{"n_layer": 24, "d_model": 192, "n_head": 6, "n_kv_head": 6, "head_dim": 32, "d_mlp": 768, "vocab_size": 6620, "activation": "gelu", "norm": "layernorm", "norm_place": "post", "norm_eps": 1e-05, "positions": "rope", "rope_base": 10000.0, "rope_fraction": 1.0, "qk_norm": false, "attn_scale": 0.177, "bias": "all", "tie_embeddings": true, "parallel_block": false, "init": "normal", "init_std_qkv": 0.0319, "init_std_o": 0.0046, "init_std_up": 0.0319, "init_std_down": 0.0023, "init_out_by_depth": true, "optimizer": "muon", "lr": 0.0024, "lr_mult_down": 2.0, "beta1": 0.95, "lr_head": 0.00629, "grad_clip": 0.5, "warmup_steps": 200, "schedule": "wsd", "decay_fraction": 0.935, "decay_shape": "linear", "final_lr_fraction": 0.0, "batch_tokens": 32768, "seq_len": 256, "doc_mask": true, "train_tokens": 288500000, "steps": 8805, "dataset": "wikipedia_en"}
MLP neurons of a small language model. Each row is named by its layer, matrix (up: input weights) and neuron, and shows model dimensions 64-127. Each number is 50 + 10 x the weight over its row's rms, rounded and kept within 0 to 99.
After each neuron's rows, "fires after" lists the tokens most often just before its 100 highest values on Wikipedia text that the model never trained on.

L5.up95:54 41 37 52 68 44 54 47 59 58 51 51 52 43 44 41 42 41 61 56 56 52 51 24 50 43 62 56 54 62 50 42 62 62 23 44 39 40 40 48 48 58 57 59 36 49 57 53 36 51 51 36 67 54 60 63 39 42 43 50 34 31 53 51
fires after: " |", "ic", " age", ")"

L11.up368:51 51 47 47 47 53 60 59 69 38 67 63 54 52 57 57 41 58 41 42 39 52 46 50 46 35 35 53 57 64 55 47 44 34 51 50 56 45 40 53 59 55 53 65 42 56 45 49 24 54 33 59 50 53 70 50 47 52 62 46 52 63 44 66
fires after: " as", ".", " \"", " is", ")", ".\n\n"

L13.up332:54 39 39 67 58 64 57 59 60 57 53 51 33 68 48 38 76 33 42 32 36 39 48 41 59 50 49 60 58 54 21 38 45 31 57 47 39 39 38 58 50 48 57 60 54 49 49 37 52 41 43 51 54 54 72 57 62 58 48 47 41 49 56 47
fires after: " ", "|"

L4.up178:40 36 45 48 57 38 52 49 45 51 33 67 50 48 44 35 52 65 60 55 46 74 45 47 49 48 54 51 66 53 55 37 50 70 60 44 50 51 55 47 53 66 57 57 51 47 51 54 39 57 60 41 49 49 44 63 60 63 57 33 46 72 65 45
fires after: "2", "6", "7", "1", "3", "4"

L17.up492:49 54 32 33 38 43 43 66 60 37 48 50 61 57 67 43 36 54 50 46 37 49 60 50 32 49 61 49 57 32 26 57 65 56 45 40 57 66 55 59 58 55 53 48 41 46 54 47 66 46 34 36 43 39 37 54 77 50 55 52 51 43 45 58
fires after: "1", " "

L15.up682:43 34 46 37 45 36 61 55 63 48 51 61 47 60 43 58 49 34 58 54 46 44 49 59 45 62 41 40 60 39 55 51 41 35 55 51 51 41 39 31 44 62 50 62 46 71 64 55 39 40 64 55 42 31 59 29 62 38 52 70 46 49 66 61
fires after: " ", "0", " |", "1", "%", "6"

L3.up568:62 41 50 61 44 48 51 38 48 33 72 51 52 45 52 51 53 55 47 43 58 58 65 61 39 26 49 47 48 70 58 39 61 51 46 44 41 45 41 38 61 44 61 44 53 43 51 58 34 57 61 49 27 42 42 52 49 50 45 62 52 45 42 43
fires after: " I", "A", " S", " G", " N", " A"

L15.up735:24 40 58 45 40 40 59 62 54 36 54 49 72 63 39 46 39 45 67 48 59 37 59 43 44 49 67 32 57 50 53 45 52 68 54 54 55 53 52 38 48 69 58 57 50 50 61 66 37 47 64 24 48 48 50 79 38 53 39 27 56 42 47 49
fires after: " ", " |", "1", " (", "3"

L6.up43:74 58 63 48 38 40 49 46 33 46 77 35 53 68 58 59 39 54 59 44 37 51 51 54 54 59 39 45 48 55 60 64 55 32 56 50 59 53 39 51 42 60 67 58 53 60 45 47 48 45 51 37 58 70 48 62 46 60 49 42 46 61 47 51
fires after: " |\n\n", ".\n\n", " g", "8", "\n\n"

L20.up19:40 51 46 54 37 46 56 50 36 40 61 37 35 62 49 51 76 59 59 47 47 55 57 28 43 54 51 42 63 46 35 43 49 37 58 56 54 48 58 44 63 52 63 37 50 55 49 54 48 45 44 48 45 56 59 31 53 65 59 48 49 72 30 44
fires after: "|", " |", " Team"

L4.up223:41 45 44 41 58 75 44 49 58 42 46 59 57 54 40 51 46 45 42 44 37 72 49 42 57 47 37 45 53 48 35 44 46 62 67 62 36 56 52 58 54 51 41 38 43 70 64 57 53 46 50 51 55 55 44 68 60 48 45 47 54 42 65 47
fires after: " C", " the", " Con", " c", "'s", " is"

L6.up524:45 55 43 40 43 65 55 37 56 53 52 51 61 54 41 60 34 51 54 52 56 44 77 51 46 48 39 49 61 49 52 54 61 46 70 33 58 33 55 52 48 60 57 47 51 45 55 32 64 77 45 44 53 55 62 62 57 64 55 57 38 56 66 50
fires after: "9", " S", " Con", " in"

L3.up339:37 34 46 58 47 55 45 45 34 45 64 56 56 51 61 54 42 48 55 41 54 45 39 57 38 53 34 40 61 38 55 51 54 45 64 66 38 66 42 69 36 66 61 57 30 63 52 52 35 29 63 60 38 71 62 40 59 85 46 36 64 44 62 48
fires after: " (", " Un", "/", " \"", " g", " Th"

L11.up666:61 59 36 41 68 51 49 42 38 56 60 31 50 42 52 40 36 44 48 36 58 61 30 48 40 52 48 66 35 54 41 55 52 57 52 50 65 48 50 59 29 72 54 60 58 48 46 52 43 63 62 33 38 68 61 67 59 66 48 29 42 48 41 50
fires after: ".\n\n", "\n\n", ").\n\n", " |\n\n", ")\n\n"

L21.up766:48 44 49 54 42 41 63 52 44 33 41 52 34 49 54 51 53 62 49 46 42 63 53 53 43 56 67 64 49 55 50 46 33 52 36 60 55 50 48 40 58 59 41 30 51 61 58 56 49 58 47 50 48 38 43 62 47 53 31 57 61 59 60 29
fires after: " |", "|", " "

L21.up185:54 45 46 38 46 40 37 47 63 48 57 55 52 52 72 44 45 42 63 50 57 57 55 37 44 42 70 44 52 59 44 52 46 59 51 54 53 57 52 47 53 62 66 41 31 59 40 28 57 67 47 63 36 53 48 35 49 44 34 54 55 56 47 38
fires after: " ", " |", "0"

L3.up687:46 38 54 69 52 35 53 58 45 53 65 62 50 60 67 53 58 50 51 61 36 47 41 59 45 37 47 54 42 50 50 24 39 46 32 56 34 56 46 41 44 50 56 48 56 66 44 55 46 43 54 49 58 62 48 53 68 67 48 46 42 42 49 52
fires after: " (", " \"", " Bl"

L6.up376:48 42 44 68 34 45 43 50 40 48 53 62 40 56 55 53 66 33 42 48 67 49 45 50 45 29 39 42 54 55 66 37 47 46 52 58 63 59 53 40 63 60 57 38 53 56 43 74 46 57 53 50 50 61 47 56 50 58 29 56 69 42 43 49
fires after: " A", "A", "-A", " Tra"

L8.up86:63 38 53 50 51 56 67 49 67 52 55 66 48 57 47 63 45 70 44 37 71 48 49 43 45 51 43 33 72 39 50 49 35 63 47 58 28 42 54 57 47 51 42 51 46 59 58 55 59 59 42 45 50 48 63 34 56 49 61 53 37 44 62 64
fires after: ",", " is", " M", "-", " a", "M"

L11.up388:56 54 51 44 45 36 36 54 49 56 72 52 52 54 60 46 79 50 49 42 46 64 52 65 46 56 37 40 64 46 53 67 63 50 50 56 47 34 53 41 58 43 56 59 56 61 51 44 33 69 24 40 50 56 60 55 47 27 61 43 49 53 63 34
fires after: " ", "o", "'\n"

L17.up739:51 41 53 69 63 39 45 50 54 34 47 33 48 59 58 47 41 61 31 35 32 45 42 46 53 47 54 65 75 62 40 49 54 56 60 56 50 53 62 40 49 41 50 36 48 58 40 56 44 48 36 58 43 42 46 49 59 70 57 59 49 48 57 44
fires after: " ", "2", "0", "|", " in"

L3.up401:42 45 51 38 57 35 46 60 54 41 52 64 44 48 68 51 65 57 48 66 54 37 37 48 62 46 49 39 59 57 45 51 49 33 29 54 51 51 33 48 59 48 50 48 43 70 58 34 60 50 43 54 48 50 51 57 33 69 34 30 59 43 46 44
fires after: " (", " \"", " g", "-"

L6.up106:58 59 43 59 69 35 67 56 45 57 43 57 44 56 54 55 37 59 41 41 59 32 46 41 66 52 41 49 56 42 44 51 54 52 29 48 45 34 62 50 52 59 54 60 44 72 49 57 50 63 35 43 64 70 51 57 43 74 52 57 41 54 72 50
fires after: " M", " H", " K", "M", " m"

L5.up337:43 34 63 51 60 64 47 49 43 51 63 58 40 56 58 45 48 45 50 43 51 66 59 52 37 30 37 48 53 66 48 42 24 51 64 50 27 59 49 46 61 49 46 59 61 60 54 41 52 47 53 48 49 42 36 67 37 52 40 49 53 56 60 42
fires after: " C", " S", "f", " c", "D", "-St"

L17.up305:50 41 38 44 55 23 40 48 65 56 63 43 51 54 42 52 52 28 61 68 39 41 56 64 49 39 33 49 54 48 62 68 37 61 48 48 41 55 51 48 59 49 54 51 63 66 57 33 51 71 29 53 44 53 70 48 66 32 49 51 51 47 43 47
fires after: " ", "0"

L13.up656:58 45 50 54 65 46 45 54 41 48 35 41 69 49 45 38 30 62 39 39 42 61 58 52 45 32 47 51 50 31 51 57 41 35 75 52 53 65 49 40 66 52 54 39 55 46 49 40 44 53 49 52 43 40 45 73 37 51 54 42 76 48 37 49
fires after: "9", "|", " |", "2", " Total", " age"

L5.up50:42 68 47 44 64 47 70 45 48 40 60 66 65 50 49 45 47 44 54 44 59 57 20 52 28 49 46 42 58 66 41 38 60 39 60 55 21 63 34 62 47 59 40 43 58 56 59 52 45 67 48 43 35 45 50 71 45 45 53 51 45 50 50 36
fires after: " p", " C", " t", " c", " d", " b"

L16.up168:67 35 43 57 49 50 33 49 67 35 50 49 49 55 49 64 68 38 48 64 56 31 59 30 48 61 70 58 50 62 38 50 50 53 59 60 40 46 45 52 51 59 49 36 63 55 56 43 51 70 40 39 41 58 49 50 52 53 40 42 64 42 34 50
fires after: " |", " ", "-", " a", " -", ";"

L17.up572:53 60 48 49 56 52 40 53 41 46 45 45 63 67 73 73 77 61 58 50 49 54 67 66 30 39 54 52 59 34 44 48 54 48 49 45 58 58 48 44 61 61 48 28 49 62 23 42 41 47 60 44 50 55 35 43 75 68 66 66 59 40 52 45
fires after: " |", "|", "-", ",", " the"

L5.up43:37 48 46 54 56 28 66 52 42 58 64 59 46 37 48 61 35 55 42 67 31 76 57 52 51 38 59 65 68 62 45 68 51 30 43 54 51 50 54 55 65 42 54 63 36 67 57 46 31 22 37 53 49 35 63 54 42 70 42 42 48 56 61 65
fires after: " \"", " (", "===", "==", " Boys", "-"

L15.up607:37 56 73 41 56 56 34 41 56 52 59 68 50 52 59 61 49 48 53 58 41 45 68 73 54 41 50 54 54 41 53 71 42 54 47 59 50 67 43 57 46 52 52 56 57 61 63 32 41 61 56 41 44 51 43 61 51 43 45 46 46 45 67 76
fires after: " (", " ", " who"

L4.up206:49 60 33 50 50 73 33 40 51 55 52 49 53 60 62 66 55 45 51 49 59 53 47 61 47 52 46 48 61 43 39 60 44 60 55 81 53 45 46 48 59 57 63 32 50 58 47 66 60 43 51 45 42 61 38 41 45 72 36 64 49 46 46 52
fires after: " based", " the", " c", " re", " (", " C"

L17.up310:61 43 51 36 58 52 36 60 57 51 56 49 61 51 52 42 29 57 39 53 41 44 51 48 54 42 29 63 54 50 38 67 42 58 48 44 44 53 48 45 64 41 57 63 56 69 35 45 72 48 43 54 37 52 39 59 51 51 46 39 28 49 60 56
fires after: " ", " p"

L15.up231:48 35 48 29 42 42 56 65 44 51 35 48 71 68 52 46 41 55 39 48 37 60 65 49 34 48 54 45 56 53 56 77 59 67 61 53 65 62 57 44 78 55 56 59 49 49 44 33 59 44 47 46 48 45 63 44 67 56 50 56 41 54 44 26
fires after: "1", " ", " |", "9", "-", "et"

L8.up316:42 47 47 40 53 43 58 69 76 55 54 43 46 68 73 41 57 56 53 43 53 56 42 73 44 46 55 40 56 48 46 53 29 56 38 60 56 46 50 52 39 54 41 56 75 52 46 58 49 42 43 46 59 38 55 57 49 41 42 47 50 53 63 55
fires after: " |", ".", ".\n\n", " \"", ":", " ("

L15.up153:52 42 53 72 63 48 37 62 48 53 42 60 60 68 65 48 48 51 38 58 57 34 58 49 32 42 38 77 43 48 45 54 59 59 58 67 41 57 37 54 43 54 37 59 60 58 43 43 30 50 50 60 57 51 45 28 73 57 52 47 44 53 35 46
fires after: "1", ".", "2", "0"

L4.up254:36 61 41 42 58 44 57 68 61 54 57 62 43 45 75 53 40 59 49 59 43 47 43 53 40 54 55 54 48 51 52 45 35 49 41 30 50 43 48 48 42 56 53 68 45 57 60 51 37 47 45 59 52 43 46 66 49 55 58 48 57 54 54 42
fires after: " \"", " (", ".\n\n", "==\n\n", "\"", "==\n"

L8.up237:45 57 68 48 40 30 45 45 42 42 33 43 47 52 32 55 40 44 42 39 41 70 53 56 60 34 55 52 47 41 63 45 41 79 64 37 47 66 35 44 56 47 53 61 56 58 52 57 46 51 56 58 41 39 62 58 58 72 36 52 55 48 39 41
fires after: "2", " ass", " H"